{"norm_place": "pre", "positions": "rope", "bias": "none", "learning_rate": 0.00173, "beta1": 0.9, "doc_mask": true}
MLP neurons of a small language model. Each row is named by its layer, matrix (gate and up: input weights) and neuron, and shows model dimensions 0-255. Each number is 500 + 25 x the weight over its row's rms, rounded and kept within 0 to 999. Numbers have three digits each. A neuron's up and down rows have the sign that makes its largest values positive.
Before each neuron's rows, "fires in" lists the words (lower case) most often at its 100 highest values on Wikipedia text that the model never trained on. A number after a token or word is its count.

fires in: "and" 53, "or" 9
L2.gate75:465455523517480523510468525516511507503516518508546479494496502491462497511506485528504521502487455522542461499501515499514517548472506515516456501530493494502516566505432466481458512497493495471534535549488506509515452517465490526481494486492535513516498529512502451492500492505501505473514516476521501518482484525536510467507496545549527456509486476511456536477478512532489532494547500471474519486465473526480540483504467490539458476505507487546547515529512437525533505510471467486505459491538493519490513517505520483527512482473476478490483474500493505512482504515498470472477502516520503478519504447503536509512477524525515480474503523558491542483486493472510521487508482498485504428505490514457520558503542499505509520527519536517507482514533445444509492463509492
L2.up75:512474495464539468517506492458507472450474537487481515472498538478505528414543478530506476486490493518501489518503527469491543486536503496495492518499520461517513490533511520509453470485543508521518539525511551475509481524535473527467482453470507465491493532489506459498503517498467536507515484457483468559512520515540493496477510503524475492514460496487520498468521506454490480480538488504496487517509555514496492536521518488493510498494506505503474531488525561484508512449520518503540515514528489497470525486495521513505479506530496475449521471513478453539538504483490500505470521535478475493513478472476507484487508549497487528493472516473520517497483520496487463517488460489472458488530506442473496519514527508479492536545529477474566520517499516553518471522506493

fires in: "france" 18, "bronze" 15, "not" 12, "very" 4, "it" 4
L5.gate699:527518477487474507493511492491522465487510450520542490476472511517522489478486509522494509482512502491493488464468517480474459488549541526535519534483533508576516503502515507530520511539529503543511535493520486477498512497496503440532490537467498510502470452532544494500514429535509493520480496466497522489481491470508495502500526508514548478451490471508487519504496528497490517512492481418459489499520488467480485477480497494532509478518491487524517430481570518495509541474498498471516501536448492509517507519464522553505532485492507503524485441490536462524489499515516485492499453506509499509453525542465514493517502476487542485522499548508502456487472519485483473476475468544531503501491505552510484503528500499514475486509494483518531496473500469477462505512513471
L5.up699:535504468475489485467515520504497508478479500511512545524481519516488474441532490536530518532484498532448446491534511498488498522511489549522475492479484514462513498500457450472500523519485492509539457491501534544543537511497461529509494471474543524514535503493515490481491508531524509521478503555498505497514500501534513531485474487492540505492445492516507539493490487477494505491485526500475492502538549492520493494547472535515486476503468492507535499489504527505505530450451444496471512547515500484521445505525520524513541475529496511480490518499488485549517510499532484505483433520521494531502508474479468537472439503507558505499496481513530491544509526496556500500522491552498507492466517485496512509497445510516525466501461472482499499460494485479473522531491483

fires in: "s" 38, "their" 37
L2.gate58:493524529469512483530443510499510488508492539475486463510536520462491435496451475509470529491547484517557507514443478522466531515439504507484514516488463504512487540532461507479532486500483512486461498499483530490510479507515479496492498513493503484490568509530491478507466497470501456500507539472556464529490522481483463512490569538489477497473487518541527501509514501500521482490458502503522525479477516474477499539505464474494520480524457500524496484535474472516519466554512510505525517546486491541496462518495518494550506489539524486535512492501510484505454490493481499516516507510490488506520483489481503494485541501525480451476473488527494514466513534510511458488503513528531494463529434529499534496517536530493511483458513520477505504527496481497493492502477439
L2.up58:510497508511514530479512501537525521475484487560466488517500518553546537475546474477477540498493494494475492513465521540470505501554497523519525507462492488558531514492492496518490482519515489523472523468481539487470514495554504488490466540511504494494484521489467514488557503457525486503460485499482481484498506504510494490511509482478553530548515509493510508496445535513545509457462497467427522498514525505498474475479492503520525486505476489473515497459513530527538507504472524480477469476471512479497445548509499478447477492487531551497515492524516529484521491512517504483545549481486517505511505502447510475493494515521524499511516531478442446518479470500497472505524484514505504450487479475520433504516460491503500447500500524522501489482501481527486493531487493

fires in: "father" 14, "before" 14, "by" 14, "which" 6, "who" 6
L2.gate467:506508511479519460514524535447497521464488531501489483522519553480447486452493520477528478513502517528480499530491557465511494487521518473464487513487483494507511517479494528492478531489498534507501514486484477463542472527524489509493492514501497488488533526550550477493502500469519485500485528513500502494568517505523453540477493528511496535539465528549474520511517497484538473486472476508553474509522503517481546488483479516510493478551489521467472532489545524518501472520480507505488525494506522497499479462522503537493498530528497462472519543495482482476462521502493521511496483518472439509468520498478498508524518515496508477481517507535528539518528488426517466435484442481504528456490466477460492522494490507461502506534526480510503494517491524474480511510455455
L2.up467:481459494507465509508455510460465505509544513490505502510515486480549519518492539549538477475494533492526508542495506497436452506487481499480503462567504521518530541512468549488475520515529490472503508560506483511541466479471460507453498500478508480500519501496519497437498474516522502479508519510519513512490505489515467531445483529503506495505522503523509511470472522510459511502480513489497518501485488490463539499507497550500466477486497523503486499540502507517470459550452496497461481504532450476523493482531501498459500505528519491481482485505484501489487466455450527532509493491525503490522505500496521500570471549508500504501467465481524523543505485489480552469483489487498550476507494537486505539467511481468495509556515483481489500520462477491555503475492508

fires in: "which" 34, "that" 34, "how" 8, "what" 7, "who" 6, "whom" 4
L11.gate175:507517483493507530555490530486512498523519525509483532525481478437431485501446528515504517472456464457529484522509508526544523492485495493503507478493489500466570512465511506474439519524470495481486517495471498533519524484540518485498474502526451511447484501486499517498504492437475505549534502506485502529521494525501490513514517510495553468511511525487540484524484527515502478467527509487510493495487518517508530490509471542503510508510534542529468527474513486461457494549470522514515508522520506484531485522516522497475440492510555494500497492511537485514492524506499491449516508530528481482450516492503543536525460502463499510485529539509510526492522520476497488496553467512545504505509484497498516498473460509526481478510481515499558476518532502517476538505537462
L11.up175:497519509486497495512479529430524494507507497514509535506459479464522486489472501473483502448514513503483501501500529481485498515513512509522552488496520477515521521510499483490463524456507502515495531578470524469483542531525437472480468475477528565498506511519503460492510500482504492518485522499506496489518524442493499521507498533498485502528504498482507480507518532502465542432455512516490509504499479483517540521433472554494491499490440540530528531470470525471503523544481530505509490512513534492546477530482534514469469495491490511453463500491498485488484547495478457483477487520479469496494519493457515524505492502508511518506513500538492535533487484460524502497507519482517475511489525518492508493451475516530503482582526494503526477476478472489547533485504464

fires in: "was" 28, "men" 21, "manager" 8, "man" 7, "women" 4
L8.gate535:513520492469502445505509531506501520493501478531466495503474502449557509486505493472497469490493471538510444505445514477486472491506505500504467496504506470486538520472506522531483521507503491507482435449501456488519516486463455548503535500475499492479476501513517530485482509459535436480509503504498491491490479453481472499511512510550475514526489532506499514491484517525471477485460482471455538497497524503481523487489495487537478462514487497500485480503493491509493498497464536492501498453493521490482481514482547541501537506515544492507508516523545496482538463488479504453567487543519489472471530558505528501514493501517502510507520462497519488530484496519475459532473483467512498472534505561549443505500453475533518496492510500524460513513528528482468504467462511
L8.up535:522445512503478444525508479520486506480492494531509541539486549484541500461536511510507515541499512537486486497522440516505456564525489484482497456523493510496525517465471520524501493510473514525545493517456488487509514437494492498519484504478509506475514510523503467479495506492512463466508509477512506524537508486477511535507530542465497525527489473493504507568501501505526506485471460506459481464495536510472507506485473484505490512501526508495525480508482531480501509505487534523520535497480479490517433502502531519503532550492438505498519535496552519486514548506477478473493492526544499461482524529542498501527519506542515502568509503491501528508516517521462463509480498531484478534520545474488497505504496486568475480516497551520504499523482495536486521484451507

fires in: "of" 23, "according" 12, "along" 10, "among" 9, "to" 6, "alongside" 5
L9.gate388:560483511508494505521544480466551494513483477532502476497496532510485550538458531489495503484468471488470509482502545486508523501495508509487511479516497473496482538551525555500512518502492477498535495471511496457553528488521485539456527529504488512485547460523513536500512474477536483506485513476517528464482502532489534494535490518530479488499532452538534480484508525511526528550487472533497466516497452482496542497481460512499485537488486547537563517493525503470445529524481501479475481487502476533494487503477517447485548484525484511521479528478466520485475500495500501478514512501496494511506526461504528499470525495446483510516478496502474537518467510432505533511504505534538486514495450487559520532523521502482499526522535508508502506519493482508502472497492532
L9.up388:505498571482503507504519476510513534489461516500485511462517430484496527477520509493527532508494498491492527467508489512499513504498561485496463490508499513510502516457454536488515507497489510453526512507573533462538507504474487494496508470480488486512470529497427513512507511512496517539482491499503493528533442483523499434496495482486489453502530511486519507502459522462531518497495468499514470477545423486470473511492546515451483521493496444511484503489462458524508492524501498468470529496481452527512498484520467481419514515502523500494525462505521480514523502472485507521522502487476444516509510489499540517529471454510474522505485543491513501493491530499502501501509476505505526502498507544503496493527536491547470531493495490479504507517498497477480535473449537

fires in: "of" 51
L10.gate672:490505446481477459555484525499493475491506510482456515502484466497506483463461546516524470445493499492533488532480508516475542529490501525520471510514521484532526492495492478554541511509486463550518482464524498523485513539458475531525506522495521511478495474494514514511547503465504514557478499510498527490496508494450510512505471498495510513563502492478517480490502428502492494487519506481510489511540517481509542575480481494481490537511443462499501494492541523485481480490520517503490509522516484523485467459478483488505507496538537515503469507506465550506496492488544508508544573521502516497505497497533479536522494501452485465491455540462468460505541463494482499512471498493513525481518512481514465506459518485518518524493516509496534494495475493483552489511485543
L10.up672:514502483490485493511533506475488524496496519498479523527512477535507554495530531464540527478497509576505515482536511501464500536512481542478509498498450484498497506471499468468512471511463492477523511486487466484525502477466510479512518496445527452511487541506501516490455516499529558497484477500470488489482527488485518473480474502508503527521537488539543528587525507475494524492533483540506514518514455492481463479464491505522500495510510520477539527491507471505475544479484506462474509533469521458525524509522441484530563510461523480485560547512521485463477492502519492500525495456445507497485488504507547486551487539472455517487474513469473497536493535499494508501472496460496522485483496493508510510526521516503489504502488467489509508491519498521493527474545497

fires in: "silver" 19, "club" 9, "albums" 9, "received" 7, "book" 5, "books" 4
L6.gate286:524498539474532520477546451499496482501519515503475492493497481493486497515464540530487534446508474523507503509555503518555535512427474487487543521489480501483506510523499491498482509485498496474509523447540489505502480538456461488487491535492496525510561492520539522538531496505487490524501495499490463488527504496530512507464503548491476565510471515519497478449542486549460491532481482496506478505465511502496511486499490515513502462515457480499534456451463535502484521490505509516496566519507570498469516506497486499494535525489491511532492494508483522515533516542476456499547520460489530497490496488501457490522530481493547504506463522487504487504472503508519502496490496498501522501456465506567491524510466540499466506489500451482507481516527503481518519500479536
L6.up286:529512518479461507474548496486543514489519500483524494465474495466476471502477521476519501534509513498538494454471475541539537485510466484537514505523520509516500502496463516481494497530525511459451496494477496558496495523499495511461488518464455476502530481473476475501487461501460518535469512458513511459532515479545517509526484523550494477459438510481500492485482513501464481513529505536511501478474498496478523521494485480500459485474514479499505466530508474510514479532481502498541519478503497478457513473506522457468490499544533507494586511488523521514511475505478494479519502496560520519528483470514501543499574511538467475491527452505515511481501486493433497522495490466464532503507476531523516503473514517538537449523504523528503489479496515496521499478493517

fires in: "death" 17, "located" 15, "local" 9, "as" 6, "each" 6, "north" 5
L6.gate174:529544575518537501449512487518500541562487516454485439476516472488506545463480474535467522495485488494474514472485516503475469478491514510525505541510509512518464526529524482515488496479467509489424500530465494524516468493445526470454501512490477516467505517469505464513534492493526496471473527489515518488475500469514462504511526495532555518511526526543474518518505528513474498530491512489496486518506475509502505499493511515514494506486451507506520519554471474501501534546481561482493552499481444505483490527535525473514539504460503513492560491501509514482509505498500481482499545494492494519533491555503468482474475514493517515476510485484488503486472524492494499494468463498477517469488511491458487524502501498542484551539482475474480498498527483488518463472512473
L6.up174:510498498539486469476462521491455473516506471513516519527501521485506516515534458495513511480477504512493500526518491559495494484510537496520518505502510505522487509516502476525508495514498499476487517535457507532508482473509505555521475489526481495463520517508515476532511447515470519530481506484502495494431512492564521485528474520499511513476532530532525488496457487469506478519487489514487486498541502468483539524527509524488526539501511445489509511497466521526492491499426475492502472571503495551482507504502478497498471516466520555482477502487479517488523527479492471494497548501533480523528540503485519485528479518451495506474508513482531523466492460528505542541499470499509518490532492476457474532511509475509500538465476529471420514525494529566469543489537489

fires in: "first" 18, "then" 17, "only" 13, "home" 5, "2005" 4
L2.gate4:491474516477549480507503480515489503502532465498475513503550470524498492518512515486500534484490481468502486520541508458540517496542465488495493536469466479490521507490505457542476462482466508443499448491498489485512501511554464506487483510531503480487532552520489496486497462491505515480514469488469469506506485516502464514495474552507532500547504545470503508492497512540491501500471481506494523501492462515476488515502495498494516474506496575454485542490540491476548533527533545493557444459481543510492500550505519480491472555495518515472478529480523439508493526533448451494522514503461538534510500562509481513483524500516485520491492516510497470517468479485482516516532528473498512474502501508517471488501505527488519525487532501503483486477505509509512510557471534
L2.up4:486490454524505501504486524477491491501533501477480520483532513501554498509531463434475535510502509495511487499534511519525512462473500482520476493504492462501512514515534459481468531493498498471550501520518539491514513520483439460484538503515516514492527517541543483514485522488463500529507493580494488527493537498493488530476525515532536521514485481522489499523523504529479517499531530555535494487454475496537509478463503478510468509509484526518481532463485480515521539517503510468518533495529485481488502500469501487538493481474538484529465482500496459496404504527465499524493483499490519488477517511501513505498513472488492547507543477533467461470461502490563448487528481474513520515463502484478517526492486473486516547484492481534517496456465482488463507475479520

fires in: "a" 19, "some" 11, "after" 9, "at" 7, "one" 6, "as" 6
L2.gate380:496508512506510513475510472490508508496482492454458520539486455482476533513445517518515494489492507492469457524510547479487479504508500480503562522482464492478465484549487502556490474541464463509518516494463521493503535479502454472489478481499445487526510494492509499500490467499463492514482492458504484453524466500502529526511489438460480520491526526541521502498535506490490502473449474497462521528525504496561515525494548511494526506452451507441498468489504495463525498517542462509481495463437517535488501489523486514476490523524505468456511497487498489500516522475544479486520489535531527490515479507493462469513509516484514473499516504487523539501499479520502516503518559530464483506497493531495483481488489529513522524484450519500522509533548480506464470517479542
L2.up380:517486526486510505492524539511477486535503517461506524494506464470493494497477489506497524486471456460512471547480494559506487507519501521537549517514455504503458510497500499497534480532465498465531462460522459482504439448457461522496492524505488462476510455459503465502504481494469474519515498500481471503510494484480530497493505485533485531511543519506498504513517512543478509537495491497531521528510525489504509475481492499500497470486508469499488458471526472481534486476515475542484485486505480542516509512487469505475498480491507440429490519445447493473519488502522489480497472502532502516485473495486444460512490454518523495510539501488518507515516520487487567485505565480508493506479485509494454511524461507492477501471466416475507475474522511479501504494517458

fires in: "to" 36, "of" 8, "with" 8, "on" 6, "featuring" 5, "contains" 4
L10.gate41:504518478489475439540555517467525492517482517526510476470501474505493468498458550496516535465512528467493481521501518475488508499478477494527497519507486460476526504537524482506488518480473427453512534493513485497479476517480493496537526453493479499478480514464434500534523516482507475492447554508523484487493528512538508493503482505491482514514495501481540493501446558536504500508505499495523478526506496442515558434487511516442476513509474477550537517484531540507528469540476510486511489452501502510493500493536527489508510501530527492530477520525505501501483528515514448495514558503451497532489466507544529515478517475516484482501490539481487507539464479525506507531510520479531512476467513511514488490479483540506493513495458497512550503505479498518521503516515492
L10.up41:511554525478488507515555542457495520504439433478501505447509461532433534493448503486540533490515514483510519478531493482527480526472522525485475506510498486503455477501513509496503495521507484518517508473472490481514535514519496516489488531469508499505528507470512533536513535508500505500494522488534508480514517489499501511523479501494540540496507481504534502523461477553541468497484496458489532532511495519516500540466529542529512508520519494493527506496504511518487483475459497519483476493542512470502461551522487470508489523529486505513526512521542464488507497492482482485465467494505499538535521519565498476527482466464463502519452498461483494463514490490474503515489477529444503465545496512514465529562503489458456466491515482515497499445511478517497495502538513

fires in: "an" 70, "any" 10, "another" 7
L11.gate27:558482472519496488476558489557485539501494497488520475509490488521527465478435504489497452489506488461495491470511507496487490498503478532491519529509487490513497499526515490517526516504492452492519504535490464520491514502464498537486490490464483450471498513539471482518551469497492480489523473464474484441485514467524503493500516502540518484493539463538509529495495507510479485512508537492527515576531484502498484502503524491510481527481459520515476501537573478466511534472424522506490461513508507504493464481452524459500521492474488504523510513510480524514510500500470525474520483474488509470521457498499503462518457543499459490472523511494498497481496517472492500546528539500522481473510442507509487521463508495506480496546530445497481512452529489520463496512494449
L11.up27:517535525497505489513539485520504498459467514501516497475521458501525500491457460493436514524502554511482508454533505517505499505484483529497490471473486514529525494504493499491528488490537541512528499503481519532475472476487486507448507517499489481557518481432473479516487495494512486491522489472452533477537502454481498488486508498505490453495534493498487450444481509505433521500520511508515545496504475518523497466473510470496518537519515509490517507515510469494508515478478507475517444499494479566496524544510496471493468494492444521490500495484494493508514469507494514518461516514469489461469465503466473477526507524535482477519491444480448486477488532461545498495485557529487493529494509462452530468455500523550506498478488500516509497501491499503471463544542489

fires in: "and" 54, "major" 4, "language" 4
L11.gate136:503457494469482491513490486485529505526514505500520463490530480493501468491519493522509508462538496510477462518508475477500487507522533483527519514498555525503508536519517496519469485512465474475503530522514402480487509562503469509512499517511496502481545523518527473486478516485467483467455516496513483514499503480524530511497516504482476482470504459518526487540474521490475524540466498464510484523473449487522533420472517471525463508511496521527518514528505470454467525492458501463529502458487524521493497543492495544515526473473519514529482500464483541511526508536532514462489514509507532448485530527505487513572489481498519516474487524519539514506487474475489544497481497497507509488469514509553480526482453506501500518491472484542499483467495443475528524515500511
L11.up136:464475504473511568492498519485497506478523503474476478503497517479474498486497467508522472533485544501501456536531508480466499479504539496474532508524523509485505490474488540546546526473492481486483498473527500504524516517483467461518469470507468471471518475481489485507515533429509513440529487545554514495516500548515516495514512473531504486501526507515519476482481476493456502524477521469483497471491534479479473473459532493517546524534526505495476512512500492533505498493520529504523513452483461478457515550487530471516452520477496492492544481494504547493469503497485475499525504475423488478490463470484549565492512472525543510499489462471530496500504468489539479496470498506529503470490522500492470526466451504498468538478460497489488484495495516491521465495499509

fires in: "or" 72, "original" 10, "originally" 4, "and" 4
L6.gate182:465561486528521513491524459473485528500501521461495514525478502465520464456483536528519460501510470467488510542513456457508506489475459492498509501523526484447476546522477508540500505467453492463516510510501483518498504537483485511467520496460492496464506532480534555495493503528517516502504498469462495491519462489516511506499477535497484465496516539521485477509473509489481521558494514538459468529494486467506497488513501527509495473461480509531534500557465495520463497469485508494448516493487486478520514549535500502559494521502486518489495478491535523503499491530509486479521467540491485506550473477491532506459467502537469468503466510510487519507532471471552512501475502498498508475473487524483530572527473485506511535553528473490486495539508474524484506540516484
L6.up182:518529487492499489524531499533490499523519530511537544547512547474465505515451481492524470513505499484473496476552483492514514507544508508523509504488491490501501465516486528537492464510519518502519472492520483545514499505516477475537519499498455504493525480504490474519521485502478529500462497496494442524518480467472532513530500546556505511468557484523536501523547494509514492481498495497520519491466514498508502491455463498539539489473499517514515525501469537493503501509506512472469494509504554497505502535484493502539479503447524531503497454479472505467502532504523492474474524484506470541531512489503495551502490575476511474496479483514443495461502445484556466492516462544504544498514491533481497543490466459521523522522491512482471478518436541521511490542500494

fires in: "on" 21, "his" 16, "of" 10, "its" 8, "s" 7, "their" 5
L8.gate119:535538492513485483521497510506493475530534464485520518529499492487489449479522468485491513498542467508541515514504549527516524480479496507536461505495527448489482519558489523482542483493512487526516495508468501496510472484521468502493489556468525500441518521556504523480482486522517451503473524484506507509502545479472505545525508491485507528529520500451506499501516502553526478471450508442508515511487524508487490523542540437480485499536517486518492468471491515486505476512466496462485542496533523520501444544462549505495535532499512492496497482480526509431533535527489523469527487466508522463525529492507477493515488486502492517475509526505473471474519491488496499488499470528525530470469505498520459534540490466512474486533527484535482512492486466527462482500494490
L8.up119:497531496533453470499492504530541490465544474533511518515447493492469494446493453483480536503478556515485545494469541534540526527463479518506471487446526499475495478509515532521468493530518527492484498489471535495491454512489459482536460519515485482482509500465490509514449491494501461472521503491442533482513529488460513536516492534459493455554506488485500502511493520546512494460513510514513551461494532505510503537496517506527510551521533469445506494486453466525551498491464518479487512503494529512539498533474502469505498514477501523527485472455522491491509498489519456509514479499507519485490546491520510451533501513525468508480447488486517528486484526506484484503504472496508487523504503499516511521469462505536543470506521508529486485509483496521490499494483540

fires in: "an" 28, "years" 6, "any" 6, "consists" 5, "conservative" 5, "may" 5
L9.gate433:532510478487500498505543519531528512549469450504489488502490512519524510483484473484497449500518460451509523493498501482470513488498509473459493487542516483499488524538493516458514512498451486538478472499497510513490496492525441533480487479533474486465574476533501480483517496508474476541506540492511516499515512465508458514523486516476508496489513545513530503501495477533466499480454522452483499539482493513474523539555488469503488483491522516524509486497507538485495502509479517434509543506457483524487493529495501500495477518463486488484498524514509477504522510505487488412527555500504450488507503506528495515457502480507489482505517478474489466487504466481539518465548463512511507453525460532488465548493513478533500513482560506535495512485503530527472536454485517
L9.up433:538554522518495536518538516528494522501493526514511498525493466536487522496516513485463508504486524483541514466529469489503528507482498510463485494472467523515503495472492546473503514532509518518476487508491490527456512516514481498435511503541489463532528468491496476512486523515487488538522507509507463514513538469553490492527545522466498488485547525469501497476467484505502527507484453483483505476534501470471489519532540499515531452474501543456541519501536503518511499488519506468523474513479490508505520526506472491507447466519481455518459514512515482485492450486478529491499515509510512513524521523485535512395485547499497502498520482484515503552524489511493496508471480502488486510520489560493512513438481468510514466493545524521497496481530503577461507486513509

fires in: "also" 29, "later" 17, "after" 8, "a" 8, "as" 7, "at" 6
L2.gate366:493492508522497461466535520465540496501509489514467492522550455505474462531469460464508493505477496538494533458541543504524437504486466507487549488497449511504511499511521509482513512544453485488490513495476464505538476506505515487515499478496468496489527519509499480542494464487511531475474503550513515496507495478522527522516506450500439509517512488496549518428484509505495528548523526485485513521476516430508517510502505470483511541474485481500552503492535527494500540497467494493487501514479511518456498480449472492493494469456515489506497513464506494511500462479521491486518496510508543501476519517443506494539476498514476511528507529492508492520452497489469477451528521481503498509529517536532556483502503525476448479495523519515515504567500495475522490519467490
L2.up366:492481536504495546500532532495476502527488514466487533483547494485501517497461514495495502555478507520503500482504518544501482513480524538496504479499490417509487485520467466546558555515522507499500512487445496462545447534536484500542531553498456526499529536499462475518522518496474532479476507517501459488501495428507484475481538499460493520487526538528528487514496503515489503487486511471504525514490536453550518517499477493512551525519522486485481506476499518485532509446537506519516458512481508489457485500503495502510458465527492486485528527472495522462499461499541492508545503511486512482486514502514491524496505496519503499446502531521507538508475490489543490500526513529515489506507497491515491518528489519490459511427504506463494478524544506489536522515498468

fires in: "no" 57, "house" 6, "arrived" 5, "it" 4
L2.gate441:515503460475503465506572478509503500497493499504496479495494490511542509507505500498554478528475510478497479507506485471523510463509430494450488534484492497507503472491486510520507487500499502494486499458474519473478493529493504492490457469547467494503507510473519522500486501450473481491464461533534472498504465472531520503502446504542541470493498481489505501518525493480549493483500470530482503485510519500520542532463515485538441491502511467470485497497494566488473469493500481443500489466470521482502525525471528508502453466527508539455488567518543515504548489511491448464514496532483474515513473471549492498473497471531458492566501508519483503503535481502505463508485510485463480517548536506514485494480498502532489537505502507525553522545487495497491537482484505
L2.up441:461519455487526554500489475551487522520497473473456486518502514527501499489522493443463540491473475480489465512502465522506511491525497501520500505495472508515475491488534498505496487531468505524480525499527502490457500464459475473528493526488486473477524526487488464514522514474500503474480491518532470493489525539468535483512507490482466539463541513510517510508472488558475519511485486470500503498528482469522502508504481486472511489475472455525536486492480505519538535496524531474503495543504473511502497497503473499531489487490504488528513472430500530488453518498496498492474508530458538476494505569438523520485515504523526501492497471469511447461483496534549485487520529519513489468507466482527519522477494500513483466426503562554504489495498495496468510462550551

fires in: "a" 22, "after" 18, "according" 11, "athletics" 9, "audrey" 4, "away" 4
L2.gate570:461522506480538505471536556471482510469499481469473515494499504495511544505484466493519470535495502492487494453500481480535477528481484506498536505494500544468532533525504527532499526516543480454483475528476498506494521478480499506514510495476484511514458547496498574525504486517538528535501518469466503505495542488490515511538522505520498519524482493485475496508482532547481495493514506507525510507505544491501535541453508530523493501479481450464489494473523476458483490513508484504549484554494533528488481517497516487489472495474497504498535498524553477561506487524471459489477510517508481457487508494493522422469526495506490509530506495461497495535487473520513471538486583510552504463468467536468474512501478464521531498483497505496537512520531522510526475508469519
L2.up570:522481535490520513482469507517494496490529502500479486520488466498508489512516478515507524524485515488471547499473478531482506465476530513490477466514439485561491498492491505466498493527485506494545543482520449451503481481499486493521547517509486497525479490506493430484505509507448465534464533514444472488483508453512492508436526486473465561459525510517514497543488485486498508539516524455501511469563514493502491494509517501507513535522481523459527462488512510541527484495478502472541530531498505498485477515457497533491494470519469507504516489513489510476514471488524517509506479444491521516462539507517463474491479458452508512472497480523520516498525527502473487502526499498532458472531510537487480518518493537489487447488509440495477506509522456446486503468491515

fires in: "which" 59, "who" 33
L2.gate567:484521476513515535496504522499447527494507504491501471509503500506502475499454484528533493500491495518550561548495504522506463456511500491493496525490487444490529506458484473540460512523504484475496503517517468431490551554505488492520510520510478480482520525493487470547522518481481551499483443496493481479514484473497453487465490499503520510487476480532505481508514509532511523532511503483479491515532502494498538513504537518545511497475504489521529520526515513469524464553509529496514508512451472516460496490460489522518511540481541476514490500434524518487476486485523489481566530512501531487515503508471482515510498482519499548495503505503494491461488466461528484451475509528572494451487465516505488509482443490477508461517510507512510520498539503439469534508484483
L2.up567:533488454513517506447508506463500498536545506475526504485499522541438507530514493428495493495523500495499475473530479528543461522527543465495522507536495489471485478510471466519483536496515495470536515461518484508533471510486460491430531500478503478520534516505479510498472540474503444525533537479511527526533497517506522530485546533530515506539514477516501485500540498487527501491538482533526510505526504526507543511474463505547497551505513464516476518468483488512487527476501502490479449501506521490496510476527506484542426507480510445496499488487459508498500537514459502471515510495514470486517531481484497483544478515498501525507481537468500473521522506481498553442482516484503527511510469467504533505469504507515490524537481523495510518530492479496488478471489485

fires in: "and" 85
L2.gate80:498526502498474530534459513478489503557537484520510485501497474500511434495492486481554474502521469489496484486522505509523518517501516514526463514533498478489484490506509527497487495510468502489513523503562460464529505510513491521484528528488516473513520512502476498486488489464506511511477516432491477517497466466480515468493476521496522513487473509548489502477530460553523535537486536512536504507518538423492540482515498484556518522492479515517494491466523502468500522509527521514569550540493488505500532497497510492512506513460520499481486507548496453521515492506533525508509484527493487428538537533471501539508496490460497523479475480521483514497514497478450514468476515464529464495499485533500506533506507472493511465504549476460470518497532485451489513530494435
L2.up80:475476508564570508493485503514514476515502476501491473476557489498494501501555466452513505488483484489486498508472520509491562532517531529488553516496479465529482510501442506509512500490467505533474508512481512489475497531497483454492485485504503523494506546524530504531490431469491511472506497524451482472494530515491489520457504497521477482475513502509493502517505511499513536501518472514503430506525488520523490486489495491537499524493507472504540537490512493497489500513508524491475494466509565536513525532511479476512503499522523496469512495501536452484520509513487492516489516505437525552482473516514511526491519516506527506485491502574482464527513440469511468527511462464534530493488505475565531500495495540488526503535492531502512507500466478497459447554511496

fires in: "street" 21, "located" 18, "south" 11, "created" 11, "section" 6, "north" 5
L6.gate242:554466530505450510500488512497543456501532459498503528521504513476529518532555491510498501506471474451483506475433473497521505460505461505530551511501500482503484491506533504488530509521535495475503504508460500555495468521509545493511507501470497460514504529491485448458464470529461524492504546511492506496501503469519495509521461468484507496478481530510462476471475520506521502484485510487470467538564484526487489504526518511529443537522470515519490483489513532479494499554494499511524533529494489516465458490498472511508538516508477507474470506541551454481517487519518565481527466458502491477500446494477487543500505478441509518460500502507517458493473510488478502515517532508506522485509471453460487490494532493515520528486531481498509473492510516505502492502538487
L6.up242:509523471515515496508486536529518428506480473498484474523517521500471520466514487517495506500480515468505518499484452517492482487482514473510502520495487491516508577548517478488547487487489494501504488503498486519538485526486530547497478497513506510475471558479488524496482433492517526497472500507522523506502495502505522497531517501534504531489451564504458497496503524485454491471485528485493477532482530470530484461491458493481519519525480494465469502514507473482480546509488517503535497527558437493535467534540471513494495506501473534454498447509501529490476503510494505504484508523513494554564477496493507519551480493451446516490475515503526528482516478488457514552506505495524494466473470532498480459484509502493515503500483489427508498497500457520543496532496516

fires in: "and" 44, "admiral" 15, "but" 9, "professor" 7
L11.gate636:460484480507477429502516520487514522498481479499475484462530519510515476487514556451541475492498483467507486519461533508530443530505482493503483500496538504473478463461486482492526534487511477538510502477517545463501489516502514493533496483484533510524466539498493495493511507538492525529508502496536545511514503470520477494527523503481494504524521489503486496504484486483510507491476475500489479538439519518511536526477488483505472481514474468521485498542555500507484489498451519562517510516497531471489510512493493458490501483488501503502476525514509544456518545520523507449469505452526550469464487434515470492547541515493493521516509530493463476513463480474496498458432508507506512479480474511498484531443458507499467544525475466503510521491521470505522509491511458
L11.up636:524502521482539526491488508446544523487457468485480531448485481506534463483495536491525509538516556509502525503500500503497524506527496517476505503500513518488508531504506546521519498520506500466522531474525476464524510521522495495502480488490432515535415550471518510529470476490457502501504495502491488489519485477491553494508511492502521525515472487503510480499514505483509525519513467499461500470533491506521492529430516555537467509491530480517471511504548519485516470467500458497490529501485485482466520495505510506474537480441500499511530490516571459498478529489535508554514466461501491461525518477502509473529518503491481522494549487494538481509499527507510502527508510537526550524481500522523509522453512486509497488551472460495516507522499497468554474499470489